MLP neurons of a small language model. Each row is named by its layer, matrix (up: input weights) and neuron, and shows model dimensions 0-95. Each number is 50 + 12 x the weight over its row's rms, rounded and kept within 0 to 99.
After each neuron's rows, "fires after" lists the tokens most often just before its 100 highest values on Wikipedia text that the model never trained on; "fires on" lists the tokens most often at its 100 highest values on Wikipedia text that the model never trained on.

L14.up62:44 33 43 63 38 61 57 48 37 32 18 53 59 27 33 45 54 45 42 27 52 42 63 41 54 44 56 39 26 73 45 46 59 79 66 50 71 44 56 44 45 48 49 74 52 49 54 28 55 54 52 60 52 71 44 48 46 49 52 57 74 24 51 44 52 35 40 45 52 58 62 59 39 54 52 52 66 40 52 24 53 42 61 48 30 49 45 57 50 51 56 45 69 53 61 50
fires after: " the", "al", " long", " in", " his", " a"
fires on: " ", " de", "-", " con"

L16.up299:70 41 38 57 30 68 71 59 37 58 43 49 41 61 46 41 66 49 64 36 43 57 41 42 50 58 56 51 22 30 40 45 60 52 54 45 45 54 36 66 54 48 60 68 29 39 58 48 41 84 46 79 44 49 66 49 45 65 59 57 44 58 47 42 60 34 50 22 52 61 45 40 82 32 33 34 58 37 47 60 47 44 70 48 43 33 45 58 59 39 39 44 51 37 57 42
fires after: "ur", "ra", " the", " an", "r", " f"
fires on: "n", " N", "th", "le", "di", " "

L8.up303:63 64 46 45 48 45 31 27 69 40 49 54 48 38 40 53 58 31 55 42 57 53 59 48 47 61 70 44 58 77 57 67 43 28 51 53 38 57 53 34 69 44 35 37 79 58 34 28 49 63 24 57 41 60 52 38 44 59 46 57 50 68 56 65 45 33 38 62 35 43 54 43 43 35 56 63 40 60 54 40 71 56 34 56 34 37 47 50 43 44 49 55 63 39 53 42
fires after: " ", "e", "po", "a", "te", "-"
fires on: "vo", "ed", "ce", "con", "ten", "ch"

L13.up115:51 73 44 56 45 42 60 69 55 62 49 41 41 40 23 52 42 45 58 51 33 43 46 36 57 49 65 69 43 45 47 66 51 68 57 53 42 57 55 49 59 55 35 64 51 66 39 56 47 66 52 48 39 71 45 70 55 60 51 41 23 51 44 56 73 20 32 45 50 49 27 51 37 52 57 40 70 52 66 39 47 52 41 44 33 32 57 60 57 43 48 47 65 24 43 69
fires after: " an", " most", " con", " is", " ", "Species"
fires on: " ", "t", "o"

L6.up370:51 43 39 51 47 47 27 72 59 48 44 52 45 46 51 31 52 47 39 09 50 62 54 48 49 47 63 47 32 66 79 72 50 59 42 30 57 48 27 36 23 54 46 55 35 42 55 41 30 48 54 30 46 58 57 63 56 58 59 42 48 49 55 59 45 70 65 47 61 51 58 57 44 50 37 50 45 65 52 39 55 63 40 46 40 41 64 45 31 76 49 40 71 51 40 68
fires after: " B", " W", " L", " w", " M", "N"
fires on: "or", "y", "n", "ive", "low"

L5.up174:35 33 66 67 62 50 59 48 25 72 35 51 48 49 41 40 55 59 64 36 63 41 58 40 35 70 67 51 70 52 62 53 45 36 26 54 70 43 61 74 08 61 69 55 52 70 50 43 39 54 65 48 68 69 55 31 63 58 52 45 43 56 64 43 68 59 65 35 51 62 55 72 52 51 47 40 37 57 52 52 77 43 39 51 41 53 48 39 58 21 63 61 53 42 47 20
fires after: " \"", " ", " (", "s", "-"
fires on: "s", "hi", "p", "P", "ch", " c"

L4.up556:52 39 55 48 61 45 50 61 43 30 45 65 53 69 55 42 46 37 67 43 39 80 63 35 48 68 38 53 55 64 50 58 43 38 81 46 56 48 38 44 58 51 51 24 73 39 52 22 55 35 44 31 64 68 40 44 60 57 56 60 55 44 40 58 39 74 47 40 49 34 27 62 37 58 50 54 49 45 62 57 60 40 50 41 46 48 63 61 66 61 60 59 42 66 30 63
fires after: " ", " as", " was", " is", "/", ","
fires on: " long", "/", " well", " trans", " only", "old"

L9.up582:50 43 78 49 56 47 47 35 54 54 39 37 46 70 41 16 61 66 39 40 50 49 44 45 53 62 50 43 64 52 57 73 54 54 49 52 42 63 47 40 34 43 51 53 58 42 27 45 73 43 50 50 59 57 32 59 38 71 57 72 41 33 73 70 54 46 71 67 61 51 35 50 36 46 56 49 64 43 34 37 70 43 50 41 57 51 66 32 63 24 42 42 53 55 67 59
fires after: " imp", " comp", "p", " sp", "il", "li"
fires on: "ro", "ri", "re", "a", "g"

L17.up156:81 47 49 70 48 41 51 69 52 38 57 46 36 42 43 42 58 36 58 58 32 48 17 56 47 63 65 75 35 45 56 53 46 45 44 49 50 56 54 36 74 59 27 46 54 60 46 31 70 47 45 54 42 71 68 48 54 67 36 44 37 42 38 51 62 39 50 46 50 64 37 34 80 47 49 35 67 36 68 36 60 37 56 34 34 40 37 51 59 47 42 41 50 24 23 40
fires after: " ", "s", " an", " \"", " co"
fires on: "n", "o", "N", "od", "e"

L17.up583:71 40 52 52 44 40 39 31 65 58 37 51 78 58 37 54 29 43 32 34 56 30 51 49 42 40 35 50 51 45 60 57 23 29 68 56 48 52 45 68 47 41 52 52 48 64 40 48 64 62 44 38 57 47 42 62 51 58 63 39 51 49 41 48 56 63 66 30 55 62 40 59 33 44 62 39 42 48 54 51 49 44 36 47 70 37 61 54 59 47 53 39 53 70 51 26
fires after: " ex", " Com", " de", "up", "com", "p"
fires on: "p", "m", "c", "re", "port", "f"

L9.up36:45 58 62 52 40 40 42 67 52 38 41 66 58 46 25 37 57 35 48 59 31 54 53 49 30 39 29 79 38 66 63 57 45 55 64 53 50 60 70 49 65 54 45 48 58 83 76 56 35 45 47 56 45 83 48 59 49 48 48 32 44 45 43 76 67 56 38 35 64 47 52 45 39 49 58 57 44 44 47 37 38 39 30 49 32 52 62 63 53 34 51 54 53 41 46 55
fires after: " ", " Y", "Y", "J"
fires on: "o", "e", "é", "ic"

L6.up43:49 58 48 36 53 66 48 64 51 52 50 55 36 48 54 48 59 60 54 45 56 42 54 35 58 60 65 59 36 63 33 36 48 31 55 30 54 25 51 45 51 67 71 47 47 44 59 24 52 51 53 62 61 40 62 61 45 53 61 45 58 38 47 42 51 57 51 55 33 59 79 45 47 44 14 21 16 39 50 43 60 47 50 44 54 62 42 48 50 62 49 36 64 59 63 36
fires after: " F", "B", "F", "o", "E", " B"
fires on: "e", "at", "rom", "or", "ot", "i"

L7.up526:55 26 58 55 41 43 58 47 48 54 37 30 37 57 49 33 64 41 49 39 40 52 55 50 51 90 57 48 37 53 69 51 41 40 63 41 44 36 52 35 60 44 47 39 44 57 66 43 31 50 62 57 39 41 22 46 53 58 50 53 58 62 62 57 61 72 59 50 49 63 55 54 38 64 64 36 57 58 39 75 52 31 62 48 53 68 35 47 67 49 64 39 40 56 41 57
fires after: "\n", "==", "==="
fires on: "C", "D", "\n", "M"

L18.up221:56 52 64 64 47 61 34 61 29 59 50 39 46 51 46 65 57 44 51 39 70 51 55 48 44 68 54 79 44 42 40 46 38 66 45 50 47 60 53 68 43 57 52 48 58 47 54 36 45 59 52 60 70 54 42 35 54 63 45 48 26 71 57 54 55 61 21 46 65 55 50 54 68 48 63 46 75 50 50 63 50 31 48 53 42 34 57 38 58 36 68 51 33 64 53 40
fires after: " ", "ad", " W", " S", "w", " The"
fires on: "s", "or", " a", " W", "min", " A"

L6.up165:30 47 49 52 45 25 45 38 76 44 27 68 62 61 43 50 52 43 62 38 49 47 57 46 35 67 39 71 40 44 57 53 41 39 59 69 42 51 47 67 49 49 38 54 59 34 65 42 43 48 51 54 51 46 67 18 38 83 41 56 46 53 62 50 47 47 31 66 40 57 48 28 49 38 64 51 48 46 62 43 48 47 37 61 54 62 44 57 53 57 52 53 69 63 48 44
fires after: " ", "s", " 21"
fires on: ":", "vo", "log", "elected", "ce", "age"

L11.up241:53 40 49 41 59 54 46 58 23 49 33 46 51 55 56 54 50 57 70 54 51 35 41 45 40 70 56 52 59 68 67 62 45 51 43 65 62 51 44 45 33 22 52 61 46 49 46 29 68 50 66 69 52 58 09 49 54 73 65 36 29 57 45 56 62 70 51 38 41 48 57 45 36 46 55 32 54 60 30 58 62 46 60 39 46 53 41 49 62 51 51 54 62 56 54 51
fires after: "\n", "li", "er", " de", "ner"
fires on: "g", "A", "v", "M", "s", "J"

L9.up12:56 71 44 70 58 59 29 38 40 49 51 46 52 41 30 31 58 57 49 27 37 60 58 55 32 47 34 61 55 64 56 58 37 54 39 38 57 23 66 65 60 72 44 41 38 66 56 40 36 85 55 60 53 32 43 49 35 52 25 30 70 40 56 39 62 46 55 44 29 47 39 52 48 37 48 58 44 52 47 53 66 63 50 28 44 29 46 37 45 40 55 63 57 51 64 53
fires after: " ", " T", "e", "te"
fires on: "it", "ad", "'", "ch", "op", "ic"

L6.up548:57 33 41 47 41 47 31 51 76 36 44 47 39 59 56 63 61 35 54 34 83 56 47 56 49 43 59 30 54 41 47 64 51 46 65 57 41 59 30 54 39 42 32 62 46 66 52 63 49 77 41 65 42 48 48 69 39 48 52 51 41 50 29 37 42 64 41 45 46 65 46 36 49 77 35 39 44 67 35 52 48 72 41 55 48 75 49 50 45 37 48 58 62 66 54 40
fires after: " the", "L", "B", "D", "re", "A"
fires on: "n", "N", "i", "der", "e"

L9.up631:33 27 41 43 52 53 64 42 35 54 60 54 50 54 45 32 51 27 58 29 57 47 61 47 61 52 48 30 56 64 52 51 50 72 43 57 71 33 41 55 28 47 70 58 33 29 64 40 55 55 24 61 45 51 59 43 39 54 59 48 44 51 42 50 55 30 64 39 25 60 50 43 40 55 54 60 48 49 55 44 35 43 61 34 35 59 43 33 26 26 46 55 76 37 52 42
fires after: "'", "A", "I", "th", "D"
fires on: "s", "t", "et", "ir", "e"

L8.up333:63 47 38 32 38 55 43 40 39 48 54 59 51 51 53 48 60 51 46 58 58 32 52 41 48 38 53 46 73 72 44 48 48 42 45 64 50 45 61 49 48 70 60 50 65 56 53 33 50 50 39 53 64 29 50 53 44 67 59 35 77 37 70 32 59 42 34 56 18 60 64 39 45 43 41 40 67 38 43 69 60 44 65 64 34 64 73 54 29 57 55 49 67 36 57 46
fires after: "A", " I", " A", "'", " He", " O"
fires on: "m", "l", "s", "us", "ut"

L15.up285:65 55 39 46 34 56 63 53 36 49 35 52 35 67 53 55 47 53 39 34 51 62 38 29 64 55 50 73 41 52 58 36 36 54 54 68 40 48 58 34 27 56 50 34 59 49 74 48 47 50 80 54 45 30 25 46 65 35 50 49 46 40 47 48 65 30 52 38 50 44 33 50 61 54 46 63 70 63 42 46 26 41 46 36 57 49 51 35 53 69 49 53 70 52 66 40
fires after: " |", ";", "."
fires on: "\n"

L6.up95:55 56 39 45 68 48 48 40 50 56 46 69 53 61 55 18 49 65 43 26 53 64 44 53 49 69 58 47 36 61 45 49 30 23 47 45 82 54 38 56 44 65 34 41 38 54 58 47 38 45 57 50 64 36 56 51 43 58 59 64 66 35 62 51 57 50 47 53 68 43 58 54 71 52 28 37 51 45 51 54 70 55 42 59 65 41 53 42 47 56 51 68 60 76 58 47
fires after: " G", " st", "G", " B", "e", " w"
fires on: "or", "en", "ive", "at", "ed", "al"

L8.up599:57 41 37 44 42 26 49 41 76 38 47 63 43 45 43 40 50 52 75 48 53 42 29 58 52 62 62 29 52 41 68 63 39 58 38 58 63 85 63 31 38 53 43 57 60 48 60 70 24 50 54 55 44 13 44 59 54 52 63 57 52 44 46 45 57 68 51 61 54 53 43 56 44 43 39 40 61 56 51 53 38 68 52 51 52 59 44 65 33 42 38 46 57 64 47 38
fires after: "A", "R", "J", "D", "L", " D"
fires on: "o", "a", "b", "n", "er", "l"

L7.up470:38 43 73 65 59 65 49 54 30 34 65 56 50 60 52 45 58 41 43 35 53 42 69 55 76 55 44 57 42 65 62 70 26 41 60 56 43 55 44 61 37 41 46 52 35 58 49 51 33 51 42 47 37 49 43 47 66 40 69 38 38 49 53 59 47 47 40 26 37 40 35 00 67 36 56 51 31 52 52 53 63 26 64 70 29 51 77 60 56 55 51 64 56 47 39 56
fires after: "s", "c", " ", "ec", "es", " m"
fires on: "re", "ut", "ce", "ur", "act", "pe"

L7.up252:62 38 42 44 45 45 50 35 49 43 48 69 24 50 63 34 48 61 43 45 57 24 54 54 57 37 40 70 49 57 62 42 71 74 74 66 47 54 46 51 51 49 57 43 52 51 85 49 46 36 24 54 50 64 56 42 60 52 46 42 63 44 47 57 70 43 35 32 55 47 66 44 52 55 33 69 52 38 59 37 57 53 62 42 57 62 43 53 35 44 37 59 49 62 56 16
fires after: " the", " E", " to", " He", " It"
fires on: "n", "p", "s", "m", " called", " describe"

L18.up305:58 48 36 48 53 55 54 70 52 48 51 42 55 47 41 51 50 58 51 56 34 59 63 53 41 49 64 48 14 51 37 63 56 83 68 51 52 54 59 48 60 47 51 67 41 23 48 50 44 45 34 68 45 58 61 54 61 49 42 55 30 57 46 52 50 41 45 49 32 85 43 47 32 46 55 50 81 42 56 73 66 52 66 53 40 63 43 36 61 69 64 37 71 49 62 33
fires after: ",", " the", "),", " and", "s"
fires on: " ", " \"", " N", "-"

L6.up348:62 56 39 62 50 32 28 50 62 52 43 62 53 57 43 50 41 57 57 26 39 41 51 34 40 47 75 11 40 59 43 57 41 49 41 45 55 50 48 56 45 41 63 54 50 56 46 59 52 42 09 65 47 42 50 42 47 45 69 38 60 43 47 43 64 39 52 67 29 58 56 50 25 57 46 64 60 74 54 47 68 40 61 34 47 36 52 50 31 30 39 71 47 45 50 35
fires after: " The", " the", "'", "al", " an", "D"
fires on: "y", "at", "n", "t", "s"

L5.up167:61 36 48 52 67 41 45 64 36 61 37 49 45 58 42 65 53 53 52 56 39 57 64 49 52 66 38 76 55 39 40 54 64 40 41 63 44 57 40 52 37 54 33 61 60 41 45 25 36 57 46 54 54 59 61 49 49 60 53 39 66 53 35 65 70 45 36 47 40 46 51 40 47 61 64 49 51 39 50 65 68 49 37 73 57 52 51 38 35 43 44 48 30 37 53 50
fires after: " re", "s", " ex", " comp", "p", " co"
fires on: "ce", "ist", "on", "et", "os"

L9.up496:47 34 45 36 63 63 30 22 15 53 51 63 51 46 62 52 58 40 57 39 61 42 55 58 50 46 49 56 44 64 35 44 49 58 57 47 30 65 55 45 43 67 48 45 43 49 59 46 22 57 32 46 35 79 49 25 56 65 60 44 34 22 65 55 44 37 39 38 54 38 43 47 58 25 61 48 47 52 58 53 38 64 57 39 54 63 50 46 64 55 44 49 57 55 68 52
fires after: " C", " c", "c", " B", " O"
fires on: "y", "es", "ri", "ed", "ry", "ly"

L8.up458:65 47 58 49 51 46 73 57 38 55 47 58 65 66 49 50 43 48 53 70 44 67 50 62 48 72 20 37 68 65 57 66 37 52 72 65 39 38 47 58 66 61 60 36 49 45 35 49 62 53 51 47 28 54 23 41 35 48 32 45 45 85 56 51 60 47 48 46 41 56 57 50 58 75 55 47 37 40 36 45 42 51 56 47 51 64 55 23 56 36 47 53 43 53 54 45
fires after: "\n", " \"", ".", "'"
fires on: "M", "m", "N", " gr", "Species", " a"

L6.up24:57 32 57 60 69 56 53 60 42 78 42 55 32 41 47 47 42 53 62 50 60 52 50 48 52 74 43 59 61 56 86 59 31 44 64 57 48 42 37 73 48 23 40 44 63 58 31 35 40 45 53 73 48 50 26 44 53 50 36 31 49 49 65 68 54 73 52 53 44 53 44 54 43 55 64 43 66 63 42 40 61 58 59 45 30 52 49 40 57 58 55 31 33 44 28 33
fires after: "\n", " \"", "===", " (", "==", " of"
fires on: "C", ":", "r", " India", "tic", "ic"

L14.up271:59 62 32 42 41 47 40 57 33 52 54 28 46 36 45 66 42 47 51 41 54 41 58 36 36 43 59 45 54 54 85 60 36 45 68 58 25 62 37 66 51 51 51 26 45 59 85 36 34 31 39 49 42 48 51 23 32 44 39 53 44 56 50 51 55 75 65 44 32 72 53 77 40 54 57 50 73 44 35 33 56 44 62 49 54 36 62 32 68 52 37 69 52 52 56 54
fires after: " the", " of", "\n", " on", " The", "'"
fires on: "se", "f", "n", " ", "st"

L7.up576:52 57 67 56 57 57 39 40 25 58 66 16 70 48 30 54 64 48 38 46 67 49 49 37 54 48 59 53 64 62 50 61 33 43 56 30 59 38 56 61 45 68 46 46 44 55 58 33 50 51 43 55 45 62 43 70 48 62 42 51 59 70 38 47 54 65 58 30 38 52 47 38 51 42 66 35 34 62 59 42 64 48 57 72 47 40 55 47 47 56 61 65 66 47 50 40
fires after: " ", "s", "te"
fires on: "ch", "gu", "bu", " Ber", "ce", "ab"

L7.up103:62 49 50 49 52 47 48 22 39 39 57 63 70 57 33 69 46 49 41 38 36 47 64 35 49 48 22 66 55 49 55 47 29 64 60 59 35 48 53 43 38 34 46 39 38 49 32 41 24 55 56 43 45 52 44 45 63 61 70 56 63 51 80 34 54 63 43 43 58 34 35 40 57 32 70 46 47 32 47 42 50 72 44 60 49 23 67 52 51 52 48 51 48 28 47 33
fires after: " de", " mi", " pro", "o", " "
fires on: "d", "c", "p", "b", "vi", "f"

L8.up463:51 54 69 29 45 42 55 44 63 48 47 59 67 48 28 49 47 31 58 27 40 40 59 44 25 42 29 66 36 44 49 43 44 49 29 45 19 65 51 56 20 55 62 47 56 47 47 62 45 58 50 51 46 73 57 47 40 53 49 60 57 61 53 53 77 38 57 59 40 55 33 59 35 65 66 48 57 30 45 56 66 33 32 42 39 52 43 42 68 55 68 67 40 55 52 66
fires after: " in", "c", " In", "d", " on"
fires on: "c", "ce", "re", "st", "ve", "t"

L15.up478:54 39 29 62 36 42 54 48 43 31 51 54 50 54 44 35 71 80 69 43 38 33 45 52 51 43 54 53 44 27 72 50 35 45 51 53 56 64 45 50 51 56 38 44 53 49 59 61 40 65 55 58 65 47 59 44 60 38 55 39 46 55 50 52 49 52 57 45 53 61 57 48 33 38 75 59 50 47 41 37 56 49 61 52 42 46 41 33 28 54 77 54 35 35 88 34
fires after: " the", " a"
fires on: " C", " U", " United", " H", " B", " Col"

L13.up542:44 42 66 60 57 56 65 48 44 65 44 45 49 53 35 69 51 55 35 49 51 48 44 66 36 57 50 67 42 50 58 58 48 66 56 44 44 56 60 47 33 71 42 50 59 49 46 79 39 42 48 52 60 52 27 22 48 69 47 64 52 59 56 59 42 47 45 35 39 48 43 28 45 47 51 45 48 54 60 32 54 46 64 52 51 30 87 47 60 64 58 42 19 58 46 48
fires after: " w", " H", " S", " ", " h", " W"
fires on: "am", "and", "ed", "o", "un", "or"

L7.up333:62 56 27 35 43 49 17 62 39 44 50 63 70 64 63 49 54 55 58 34 38 62 73 61 49 44 68 48 38 61 48 36 49 34 50 46 41 39 39 51 60 27 72 66 48 39 59 54 31 41 61 65 59 57 61 43 65 58 61 46 57 68 20 41 62 68 51 65 62 50 42 54 50 38 26 47 40 47 52 54 61 50 57 52 58 64 31 30 40 52 37 56 75 63 60 53
fires after: " B", "B", "hi", " W"
fires on: "y", "ig", "le", "or", "i", "s"

L11.up609:71 53 30 49 41 35 53 74 53 60 36 51 50 39 43 55 50 56 60 49 51 39 55 41 40 46 63 60 61 49 49 67 17 88 24 42 24 68 57 67 64 60 54 44 50 44 32 63 38 53 41 43 60 62 51 42 57 58 65 30 58 49 50 70 67 55 50 46 37 57 43 47 50 48 55 51 53 39 61 44 65 39 19 48 30 34 59 61 42 36 52 74 42 45 46 63
fires after: "s", " S", "vo", " in", " Ar", " In"
fires on: "c", "n", "w"

L6.up27:65 59 50 70 58 55 62 59 63 49 47 40 46 84 59 41 66 47 58 51 19 64 50 47 37 79 46 65 56 63 66 67 48 53 42 47 44 43 58 50 32 66 50 42 35 52 47 31 49 65 50 55 28 41 35 50 46 53 41 46 44 70 55 49 49 53 70 39 37 60 36 49 54 65 41 32 36 17 41 59 47 37 50 56 55 34 50 66 45 72 30 44 70 37 54 50
fires after: " ", " |", "==", "\n", "-", " ("
fires on: " Re", "'", " \"", "\"", "Re", " re"

L8.up46:43 48 55 62 47 46 32 61 56 76 30 64 66 49 32 39 54 38 37 44 51 52 38 53 39 61 41 72 50 68 57 47 47 50 40 29 45 54 67 46 75 69 69 47 51 58 57 33 58 61 52 39 62 38 44 40 62 43 54 52 57 70 76 44 54 58 49 46 53 65 68 64 61 61 36 37 53 58 45 53 63 26 35 26 60 69 38 50 35 57 51 58 57 45 59 59
fires after: ".", " Du", "I", "W", "F", " F"
fires on: " It", "t", "ring", "hen", "rom", "or"

L7.up594:36 60 77 32 39 41 47 48 29 48 48 44 63 58 60 43 46 34 64 68 54 43 50 48 48 55 40 63 52 51 51 65 51 50 45 63 34 46 52 44 61 83 67 47 71 47 46 52 47 48 55 34 49 72 40 54 70 56 61 25 42 53 32 33 43 62 54 45 44 44 36 41 38 60 66 48 41 43 33 48 60 41 32 27 56 58 58 63 61 56 60 40 44 73 50 63
fires after: " is", " as", ",", " Su", " the", " in"
fires on: " a", " well", " most", " such", " only", "east"

L9.up113:55 54 43 54 64 48 52 70 43 44 57 49 52 59 51 65 54 53 47 24 31 74 68 49 44 46 56 58 64 45 45 62 48 68 72 49 37 36 79 39 34 49 44 74 52 34 55 46 39 62 46 45 47 57 36 43 54 62 41 50 44 46 28 64 59 57 57 36 44 50 43 52 39 44 39 35 63 53 46 54 26 54 51 43 11 38 55 41 62 52 44 49 60 47 55 59
fires after: " a", " ", " an", "A"
fires on: " ", " \"", "te", "n", " up", " de"

L9.up355:74 49 60 53 53 67 48 61 45 62 36 60 58 49 35 51 70 41 35 40 61 35 45 35 39 52 56 59 28 42 51 65 30 55 37 44 68 62 60 40 63 23 63 55 47 68 58 35 44 50 56 55 65 69 36 54 54 55 59 33 43 43 44 72 54 39 56 33 42 59 37 56 35 61 53 47 22 37 49 27 65 60 36 59 64 31 68 66 40 33 51 45 57 43 55 53
fires after: " M", " m", " ", "un", "M", " a"
fires on: "el", "ic", "er", "p", "on", "é"

L7.up402:54 44 25 49 42 52 45 48 46 55 47 65 57 57 42 45 35 48 31 43 44 60 37 43 47 55 58 46 64 67 48 58 47 58 54 52 68 50 54 50 46 57 31 56 53 63 39 73 49 44 52 52 63 50 54 55 32 49 48 33 53 49 25 44 77 52 56 66 34 46 63 39 30 30 69 34 43 44 51 34 61 57 55 46 20 25 63 51 49 56 34 59 46 67 42 53
fires after: " w", "H", "gu", " H", " h"
fires on: "it", "ant", "e", "op", "ent", "ig"

L9.up137:67 24 49 63 34 45 55 47 36 42 39 36 60 43 60 49 51 54 33 41 48 49 56 69 44 38 56 50 60 62 53 70 59 38 59 41 56 32 41 71 40 69 42 60 13 55 36 46 22 51 51 59 31 59 55 80 63 44 68 47 44 39 57 44 31 46 63 50 70 39 53 39 43 64 62 24 28 89 54 56 62 49 45 63 71 38 52 42 28 57 49 38 37 53 52 49
fires after: "or", "n", " F", "ir", " N"
fires on: "ight", "th", "k", " World", "ter"

L9.up51:45 67 62 41 45 39 53 67 34 61 55 48 38 69 28 46 56 51 51 52 38 65 54 68 50 61 35 72 76 71 47 61 38 46 53 58 30 41 53 22 51 70 44 75 48 56 69 32 73 61 58 45 40 57 56 41 40 37 61 62 56 37 68 43 70 39 61 42 47 57 39 45 57 51 46 47 47 65 42 61 37 52 35 49 65 66 25 34 47 58 45 74 45 20 47 32
fires after: ".", "W", "it", " W"
fires on: " It", " This", "hen", " As", "ver", "her"

L5.up466:40 49 34 55 32 77 44 52 37 85 45 43 55 43 72 42 57 44 53 47 49 51 56 46 51 62 53 40 69 60 58 76 44 66 52 60 48 50 65 78 43 35 39 43 77 42 41 35 40 43 52 76 36 47 31 44 50 54 48 72 53 62 44 51 44 62 47 49 45 63 44 55 33 57 34 44 49 50 38 53 58 50 37 49 78 60 46 37 68 39 55 52 45 52 33 76
fires after: "\n", "===", "==", "|", "or", "S"
fires on: "C", " Total", "R", "d", "al", "ual"

L7.up313:67 51 22 53 48 59 51 58 59 54 57 44 47 56 53 48 35 50 56 31 45 39 53 41 57 31 56 55 56 77 44 68 39 55 60 69 67 36 59 53 34 55 62 49 50 23 76 37 47 28 48 52 40 41 55 32 30 58 41 36 42 49 49 51 84 41 41 55 41 63 41 61 43 51 48 55 57 43 53 50 54 44 59 44 52 56 55 48 43 51 53 66 60 50 36 44
fires after: "'", " you"
fires on: "s", "n", "r"

L9.up342:51 49 51 59 55 34 34 61 63 38 41 60 56 47 36 56 50 56 68 56 40 77 57 48 37 67 37 64 48 56 58 55 53 42 38 52 44 69 53 54 49 52 37 55 39 41 52 51 44 61 39 33 51 40 37 49 51 59 37 46 48 57 71 39 53 38 38 25 64 33 71 29 61 62 32 37 45 28 40 37 62 52 22 57 51 38 79 55 32 66 27 64 58 41 47 52
fires after: " P", " a", " K", "P", " was", " ("
fires on: "re", " re", "Re", " Re"